{
  "num_key_value_heads": 2,
  "vocab_size": 2048,
  "norm_place": "pre",
  "norm_eps": 1e-05,
  "qk_norm": false,
  "parallel_block": true,
  "extras": ["capped logits"],
  "init_std_o": 0.0,
  "init_std_up": 0.0413,
  "optimizer": "muon_variant",
  "lr_head": 0.0076,
  "max_seq_len": 512,
  "dataset": "wikipedia_en"
}
MLP neurons of a small language model. Each row is named by its layer, matrix (up: input weights) and neuron, and shows model dimensions 48-175. Each number is 50 + 10 x the weight over its row's rms, rounded and kept within 0 to 99.
After each neuron's rows, "fires after" lists the tokens most often just before its 100 highest values on Wikipedia text that the model never trained on.

L2.up302:62 50 49 57 32 49 54 42 51 70 61 59 80 43 50 57 49 48 47 43 52 47 61 51 69 58 71 51 65 56 45 55 49 58 43 52 52 51 51 34 48 63 54 32 50 49 68 47 57 50 35 47 59 62 62 37 61 54 37 52 44 55 53 55 31 56 63 51 60 71 39 37 47 41 44 48 57 57 47 50 40 46 43 49 50 50 56 40 44 54 51 68 41 59 51 37 55 28 49 49 28 58 41 41 54 68 61 66 23 64 48 31 45 53 60 49 51 50 57 65 55 36 64 58 54 44 45 21
fires after: "\n"

L2.up613:48 54 54 64 56 43 40 38 39 45 49 54 61 50 52 62 42 51 49 58 34 51 45 63 50 59 43 59 64 59 46 45 44 49 51 53 58 55 44 41 49 43 61 25 55 64 58 51 51 69 45 55 34 43 56 35 56 58 47 48 44 56 45 42 59 57 46 40 52 47 53 44 43 44 29 58 52 28 40 43 65 46 51 59 49 51 54 61 54 48 40 50 39 36 49 58 43 40 40 29 71 30 50 43 73 51 45 55 60 46 50 43 37 68 49 47 47 58 57 51 48 58 65 37 36 45 57 40
fires after: ".", "-", "'", " his", "/", ":"

L17.up353:42 52 48 55 53 63 55 51 61 46 48 53 50 60 53 39 47 74 48 58 44 64 53 46 49 38 54 57 36 54 47 51 30 59 39 44 44 42 44 53 43 40 70 48 44 52 57 45 54 35 39 51 52 46 28 53 47 43 53 53 44 50 28 56 58 48 46 55 53 54 43 40 76 61 42 47 34 56 69 47 48 57 56 57 51 30 56 48 41 43 63 46 54 57 42 82 38 47 46 69 45 31 51 32 45 74 42 45 49 50 50 43 43 52 44 64 56 47 51 59 52 49 45 35 59 58 49 53
fires after: " |", " p", "ba", "p", " ca"

L2.up408:47 62 36 52 31 60 43 55 49 64 60 33 62 62 48 64 56 58 57 45 57 54 44 39 52 48 64 45 50 68 41 50 63 59 40 38 58 54 41 50 28 52 34 38 46 47 39 62 51 55 57 43 60 49 52 62 47 49 45 39 62 68 34 54 49 66 50 62 69 54 40 42 55 55 79 68 40 58 50 40 45 32 51 56 55 51 60 43 46 60 41 54 46 54 45 59 51 33 59 31 42 56 17 50 47 61 45 60 41 61 56 53 52 68 74 43 45 47 57 52 34 59 55 54 47 60 71 36
fires after: "\n", " \"", "=="

L6.up656:52 47 52 48 61 44 46 47 59 55 47 41 53 59 62 53 43 53 49 41 63 43 47 43 47 44 46 47 58 39 41 49 48 65 38 61 55 58 33 51 40 49 54 39 57 58 30 54 52 41 32 62 43 55 44 53 49 36 60 52 55 48 48 53 46 50 41 49 57 46 35 59 77 48 45 38 57 56 55 49 53 62 54 65 70 42 44 49 36 51 48 45 67 52 33 65 65 60 50 60 58 34 78 56 60 58 48 44 44 30 50 58 50 35 68 43 36 46 58 53 59 53 47 52 53 40 56 39
fires after: " B", "p", "t", " p", "B", " b"

L2.up508:54 42 54 41 40 41 44 55 54 52 72 43 36 42 57 58 43 61 47 28 41 64 42 58 47 35 45 41 56 63 53 55 38 77 41 55 54 52 40 51 45 44 58 48 62 71 76 52 37 48 62 40 49 30 63 51 43 53 60 48 47 51 51 57 36 52 38 41 62 55 61 54 66 44 50 60 75 47 50 33 38 42 38 39 66 59 51 46 55 34 68 68 58 60 32 48 66 47 49 45 60 37 56 45 36 57 62 39 56 31 49 61 44 32 46 41 56 50 48 30 56 51 25 42 57 60 69 44
fires after: " the", " The", "The", " B", " His", "\n"

L2.up532:70 46 62 59 41 50 39 52 59 53 41 27 41 39 48 58 46 41 38 48 32 52 53 34 48 25 44 57 62 30 59 44 48 47 51 31 60 53 58 49 44 59 49 50 60 34 49 41 39 47 34 53 52 76 62 59 50 37 55 52 58 59 41 52 46 42 61 44 43 65 36 49 43 41 54 33 73 70 43 43 48 63 38 39 55 38 48 50 60 39 56 33 65 67 38 28 45 47 56 53 50 44 50 58 54 57 35 49 48 59 43 56 62 54 53 36 41 56 50 29 51 45 62 47 67 43 45 54
fires after: " (", " \"", "\n", "."

L3.up102:58 48 63 62 64 53 37 58 49 50 45 44 44 39 42 62 39 47 46 61 49 53 52 63 46 31 35 60 67 46 48 37 49 32 58 34 52 70 46 53 39 56 41 50 50 35 47 40 38 63 55 49 42 51 35 41 50 52 59 59 62 60 67 47 53 53 54 54 48 55 37 36 41 42 54 48 37 53 49 31 39 45 49 34 45 79 37 39 66 69 58 44 48 51 58 44 31 35 48 55 49 35 45 59 48 55 41 57 36 56 48 50 34 66 41 42 38 68 45 36 55 56 63 66 66 40 40 42
fires after: "\n", " \"", "D", " ("

L2.up103:49 34 47 49 44 60 46 52 39 54 53 38 32 43 50 49 63 47 39 42 55 62 59 61 61 43 55 58 61 42 58 51 51 70 41 50 54 55 55 44 45 44 74 52 44 62 82 39 33 35 43 70 58 44 58 54 49 52 53 48 49 43 57 57 45 57 55 53 40 62 30 52 47 45 36 34 56 47 56 52 70 60 47 59 49 49 62 56 42 54 69 37 62 40 30 50 47 59 50 64 58 64 56 50 44 62 60 28 42 47 48 45 53 44 59 29 59 49 41 35 42 48 46 66 61 42 57 54
fires after: " the", "fer", " The", "ball", " His"

L2.up599:26 59 43 56 47 62 49 54 48 60 46 32 48 59 44 57 58 67 52 42 46 52 62 59 35 52 53 47 66 47 34 39 45 47 39 41 47 54 56 53 44 58 46 48 56 63 31 52 42 39 49 51 68 41 53 48 51 44 44 42 43 66 55 51 57 63 51 50 65 49 57 15 46 58 61 45 35 37 40 48 45 46 58 51 60 40 59 47 80 53 48 57 38 56 38 48 50 34 77 40 48 61 32 54 53 46 47 57 42 43 52 36 52 42 56 39 48 51 52 55 41 60 71 70 56 48 65 35
fires after: "\n", ":", "-"

L2.up67:68 52 67 41 53 44 35 58 37 49 41 41 42 56 57 46 39 47 32 45 60 46 49 51 43 52 54 37 48 35 58 54 63 62 50 24 49 61 40 50 33 48 67 52 43 40 62 56 35 53 52 64 45 51 55 58 46 41 63 55 72 40 57 57 42 72 51 43 55 50 39 35 60 70 49 42 68 50 32 42 57 53 43 44 51 49 44 65 46 35 69 34 47 50 46 52 46 42 43 47 48 52 46 55 39 69 54 50 41 46 40 38 49 57 58 48 48 46 32 29 50 34 64 52 49 48 59 56
fires after: " (", " \"", "'", " ", "\n", "-"

L12.up377:65 37 54 41 42 41 63 44 39 53 46 63 52 32 39 68 44 44 47 52 66 55 56 65 55 57 52 41 46 40 43 46 63 51 41 54 59 55 51 41 38 65 43 49 68 55 62 54 36 55 58 63 46 69 65 51 26 63 51 49 60 51 36 66 52 63 53 52 34 66 31 57 55 58 45 51 62 50 32 35 41 51 60 41 53 55 46 43 43 60 50 41 43 60 54 40 46 42 51 72 63 61 51 50 50 51 55 40 56 48 41 39 55 27 50 42 52 55 36 37 58 28 41 52 51 59 54 53
fires after: " ", "e", " E", " The", " a", " the"

L3.up699:48 49 56 48 49 59 32 35 30 54 46 33 59 61 60 61 64 58 70 41 50 45 50 55 53 36 56 56 55 71 52 47 40 39 41 50 57 53 42 69 59 57 52 39 43 48 32 43 42 60 55 55 53 43 48 54 56 33 28 32 47 56 53 56 60 39 47 45 85 49 30 42 49 41 57 51 73 26 58 56 50 58 53 59 46 41 44 48 68 36 49 58 48 41 60 55 56 42 34 37 54 41 38 41 66 42 39 51 59 46 41 47 53 45 52 53 45 38 46 45 41 64 61 42 50 67 51 43
fires after: "\n", " (", "-", "==", " \"", ":"

L5.up158:51 53 49 32 37 67 43 64 58 65 55 58 55 54 32 54 39 41 45 46 57 55 47 36 62 41 51 61 60 62 48 65 57 36 68 49 59 58 68 49 39 37 47 66 55 50 48 52 32 66 55 43 56 48 61 53 33 51 53 37 54 50 53 48 50 41 30 29 46 50 37 47 60 38 63 43 46 46 59 60 47 52 48 40 34 48 64 47 52 56 51 42 57 47 43 41 44 54 53 65 60 48 57 55 42 59 44 50 57 49 67 53 50 58 51 44 54 48 46 50 75 51 72 47 58 53 44 42
fires after: " F", " f", "C", "F", " A", " Pro"

L16.up580:50 51 54 48 44 57 37 56 46 49 47 68 62 41 57 52 42 57 59 60 48 53 53 55 55 45 50 64 36 45 67 52 46 45 50 61 50 37 41 51 43 51 59 75 42 40 54 46 70 36 52 59 31 28 66 59 50 61 60 53 50 61 42 26 43 62 45 33 54 47 44 48 45 37 59 51 57 61 55 51 48 62 41 49 41 54 30 51 57 49 49 56 37 48 31 53 50 45 46 43 27 73 27 46 57 51 35 59 60 38 59 58 56 69 54 44 45 51 64 89 52 50 38 38 51 53 48 47
fires after: "|", " |", ".", "t"

L2.up622:47 63 46 45 56 56 57 50 53 42 76 46 64 43 34 51 57 43 52 73 47 52 38 43 59 35 45 52 71 57 54 53 50 47 42 55 48 53 45 25 25 57 30 44 40 57 64 58 34 66 53 36 37 49 49 49 45 57 56 54 52 49 42 46 47 47 29 64 48 47 55 34 43 55 51 58 30 60 55 40 41 45 51 53 49 53 47 42 40 55 57 46 61 51 43 60 49 43 68 35 44 61 45 56 45 72 53 42 40 58 76 25 38 62 53 35 41 60 60 74 42 57 45 45 60 47 53 38
fires after: "\n", " 19", " the", " Com", "com", " (19"

L2.up630:48 63 45 34 40 56 42 35 55 43 54 55 52 62 56 63 38 53 49 44 63 76 43 42 45 41 60 39 73 60 46 45 59 47 60 64 65 55 34 62 32 52 43 39 51 57 49 66 42 40 62 35 49 49 34 35 52 51 60 47 43 42 50 52 62 57 45 48 71 49 38 39 58 41 51 69 26 39 49 45 48 36 47 34 60 55 58 57 49 45 62 67 43 50 41 54 65 31 27 52 57 25 32 59 51 60 47 48 42 58 50 57 50 50 45 52 44 43 51 59 42 52 73 59 39 77 47 45
fires after: "==", "==="

L17.up379:42 55 53 57 61 42 44 63 72 61 62 52 54 57 27 55 55 42 60 57 62 44 41 53 55 58 50 48 52 50 56 45 63 43 35 53 40 64 39 39 33 62 59 59 63 50 48 59 48 40 42 54 32 29 48 45 50 58 56 60 49 34 50 41 64 63 35 54 59 45 38 44 36 48 48 63 56 55 53 57 66 59 36 51 50 54 40 65 61 64 49 62 64 45 42 67 61 49 36 61 53 56 36 42 49 55 37 36 56 47 40 58 53 53 47 49 57 56 40 64 59 37 55 52 40 53 31 44
fires after: " |", ".", "ef", ";"

L15.up73:47 36 56 50 65 46 47 40 38 59 55 47 56 52 57 47 48 50 51 62 57 31 55 42 37 57 59 44 43 56 43 34 53 43 46 61 37 48 44 49 49 61 56 45 56 38 62 57 67 46 63 65 34 68 63 53 48 57 71 70 46 41 49 49 42 37 31 34 58 56 43 42 67 54 50 44 52 46 43 43 57 53 30 46 64 54 21 59 41 32 38 53 43 50 49 57 43 58 54 46 32 34 55 43 37 68 43 47 42 47 49 53 73 52 52 49 52 47 33 48 53 69 53 59 56 37 57 62
fires after: " |", "-", " ", "am", "elected"

L5.up95:63 56 42 40 54 36 49 59 51 55 44 43 41 67 43 51 58 55 32 65 44 55 38 58 54 54 50 62 49 59 51 47 43 36 53 55 38 49 46 55 40 52 71 39 59 58 57 50 62 58 42 48 25 50 45 46 46 52 36 55 59 47 54 58 46 54 63 44 53 35 38 48 44 47 37 62 48 43 47 53 19 57 47 54 48 51 38 52 36 46 58 64 64 63 48 47 38 51 24 46 44 43 53 42 56 54 44 65 36 72 32 63 59 48 59 52 46 59 44 61 57 46 42 55 57 30 48 44
fires after: " re", " So", "o", " Ra", " plan", " "

L5.up25:41 48 62 37 61 63 52 81 55 68 66 53 67 48 46 44 43 56 60 69 74 53 40 46 53 41 51 40 51 56 59 39 34 62 51 55 62 60 52 48 50 47 35 53 48 39 49 60 39 60 47 35 56 36 52 45 51 58 47 43 54 29 45 68 40 54 41 43 47 57 53 36 44 56 67 59 58 45 42 48 43 58 40 44 45 61 49 61 43 55 42 50 45 46 33 34 46 46 66 63 43 38 52 57 44 57 54 56 59 37 56 52 51 60 49 42 37 52 58 50 58 50 43 39 50 53 45 34
fires after: " f", " F", "ci", "F"

L12.up620:51 54 49 36 46 52 59 26 31 38 48 56 69 47 46 47 55 61 51 62 63 60 35 51 46 44 52 51 43 49 49 53 51 45 61 51 58 49 43 36 67 55 52 51 57 52 54 53 60 59 54 49 31 70 55 47 42 52 60 43 61 47 51 53 51 48 52 60 66 23 43 65 53 63 29 57 41 57 58 47 63 42 24 42 37 48 39 51 47 37 47 44 41 61 50 53 37 50 37 39 36 49 57 46 59 60 48 60 51 62 53 66 62 41 43 65 61 54 61 39 65 46 41 57 47 49 45 48
fires after: " re", " ", " ch", "-", " a", "en"